Weights of a small transformer language model: 14 layers.
MLP neurons of a small language model. Each row is named by its layer, matrix (up: input weights) and neuron, and shows model dimensions 144-271. Each number is 500 + 25 x the weight over its row's rms, rounded and kept within 0 to 999. Numbers have three digits each.
Before each neuron's rows, "fires in" lists the words (lower case) most often at its 100 highest values on Wikipedia text that the model never trained on. A number after a token or word is its count.

fires in: "an" 73
L10.up475:477535535458477489513491488520511498474496507524507475498519509495499487526526468496498454539512463485470484506519521493498495487515499538498528502571542548459533513518480488518500522527449468456479508511526461499516454501489487505527503518523475496540534500462527552494547521541556520465466517494529517513496501465440503546561476518501490561506534552483490475498529500526511486536511

fires in: "of" 61
L7.up1255:525525504534510474524471535528493491493520511500485557482501517558510511453527522497490490523501526486469473506497492507497429508505500491483517477536488485498478500492518535488515498524447544550452481447508483503491485524513503525524520527500494502498519467569499495504507514476458511495510502556465465518501480480492495503483499515513495480501532486500503490493473506503476512519496

fires in: "which" 24, "who" 12, "up" 9, "ii" 5, "to" 4
L2.up900:499458494519529446527475528481506542485506497457492498452477496528464516521502508469487534467483486489519502511503504551544475530520536539482506476489494508493504541521498488519483521547499498508535511489520511515476501537504459563489499483501494537538495496540506538495501490519501485491491481464485511511491475473501479500456477546524464477533456474548486474517523528517521484464510

fires in: "to" 29, "not" 14, "can" 12, "would" 10, "i" 5, "t" 5
L11.up216:486469485528475515487484554426498479501534475530423517515479510490492517483507505497488508508475486484524520521492506490522501522483525497524506493474500511477491572492507512489485510474493555475490512529515490559505496470487504514554529533490496494534500508461513463509536500503544505508473450522459469484433526513464520525484497498468502517512493508498487514543506509503490518499489

fires in: "an" 44, "1959" 6
L10.up727:528508510525518456502486508522502514527467496484490504510571493489467508519508512464486460501504468472473499506473512469492522591486485512520515509540523486467526532504512427467491511504500492504517561512477486512500487499512462506493503504495492504508548543500529536511504495533493487515514496492506526496463539515511487489521490532515501503485461496505467464569522533495503478483537

fires in: "an" 88
L10.up401:470484502468501522540510504487493501465504494495495529525532533484505505532544510453481476509485481504490467517476478481477529522498515516466535501493532509481499504515529451486501482495504559550481500482511472463538505510484512529544492466489522471498511465494542514502539536534484466519506455477484489522519523543480508480527517510520479514515472490443486441525498488501488502541530

fires in: "of" 43, "urs" 8, "year" 4, "željko" 4
L3.up24:499503487501489487555475501506527495494516503512465519503507488501504492526491451505507453492488468517512550535494525546522454490509481455496486499509479491498497512478488501513528491505480521486514449464501489510469462475490475520480510535471496460477508526510482485514502519473462532481526504495510463494517519501471503497507495496531480485498507506536524525474453496534507489471531

fires in: "an" 54, "and" 8, "a" 5
L11.up480:479526504524473552531505493471574511524530513478506545515532470516495480495467487501478539503498510522505478466475533501478500489523517563518495491480510531479481485503476509501477458474492488517470496459504483463492515484551512534496505473485470480498526486517544462520537460514430482491495482551513437519507526516468425486535493495516519519498517479507485446503561487514501514513490

fires in: "their" 23, "0" 9, "an" 6, "his" 5, "nations" 4, "age" 4
L3.up747:517494534547530481517504475545489530522504485510515479522476497519479510495446465482474515460491511512457534519473508508544461493526544504536500539472507539496493509505490512513497474458525464480495485505484486481504505500488510498495499470543497507455485514477525515505474486515515519461498545530463512507479507493520475522485449526500462514443488527507502506487475505481448544485490

fires in: "their" 26, "its" 19, "his" 19, "addition" 8, "the" 6
L2.up159:519501557490511501489544484578460505482503498498499509460490512481490473514483490454522514485476524478471463501504500532534525456513465503506513506530476404521482511502509533560500518476468521488519482492491442481491454510492462519500494443502476490469485495513522514485471458477521479479452522499501536502517495483492472520545510474477478495495439537483460502526496499522478578528483

fires in: "which" 48, "that" 10, "who" 8, "also" 7, "these" 4
L9.up16:513447520485467524457539504473503492457507488492498484451476450488517504528493493521498540500497469522499477482485508501536500544494500532496480514496483517475481482537533478458501472551513530494480511522492513549529521506491504491549533488477482523496546470483485470487537495512497498517523547468522495511509512474478462512511519506538494492489492494483438459489494490510494478527472

fires in: "an" 65
L11.up60:507514530476514490518496510461542450526486492530485471485482526510487494489523489493530499534486463494484498526525486479494498519465527513515548467532485495488534502509542478464564489485493532492487497497489478448529506505511482527560532452513503520509513527490500517500519510512493475472496459499506488510505540522483459490526529501475502488499498512490503459555488482489492448500521

fires in: "of" 30, "and" 27, "from" 7, "as" 6
L7.up29:468539484529507502497476538539491491507505516528426530512486451503521500470463470531474567544557483530522496449535511520462473516514472491502514536496494498490494502516487510468516493510497504495541484476500490514489484502505497488488521546504480507544510526503478550495509497490532494436504506475505504521496499510483496511511535527522476472515500472506567493499528520498528490545506

fires in: "a" 16, "the" 14, "was" 8, "an" 6, "single" 5, "first" 4
L3.up741:517453508498497558526502539482508500487479502517508517513509473507486478545551492472493490564532459515509503497503541502427494506501540460453486477464532533490527506492518477499513484457506502556500491508489474486475517496501515488541490545522448519490498545474483532515502497536489536486461486499489478483483526488497483536482511527498530490482514511487473435521518536528450519510517

fires in: "into" 14, "to" 12, "on" 11, "of" 9, "for" 5
L3.up494:487483515530508456519531472505511487475490486492476481504504508521534491502519525496525532501509521452494510522480512499469421567463477415505484490536503490525481534534496544510497499485493508457521494498473519477465532480470520499518515507518531496524486440495483546476500530481541498444536471485485474479496520466471482460508465531506528506466492488481524507518533521513518495471482

fires in: "who" 18, "in" 12, "after" 11, "while" 8, "when" 8, "selling" 4
L3.up1204:529512528516513552533448516446495456496460531471556463542510491472469501506453462512485468487497498509476503509516504486535493543551539525496504492466418512493507550501518487530544484488489508514513494472531488491513472490482493527527507504497443532463530461509533474532479488500536510521477481472502459566495479495474495502524503512501532478543432500446536492518499505510457489507498

fires in: "to" 27, "can" 24, "could" 17, "would" 14
L11.up111:509493534506477515481509529453475516482501473507501543492500566486500503483508472525503479499459477480516514465504471509497504573488484488480478532495484517488473544504532507474495504502509481501518462533491494548505518492508478547535552515465483484510464470512485461523578485558511508466470515522449468498535489497466507456495516497526510501485510482487529540507506495507507482513509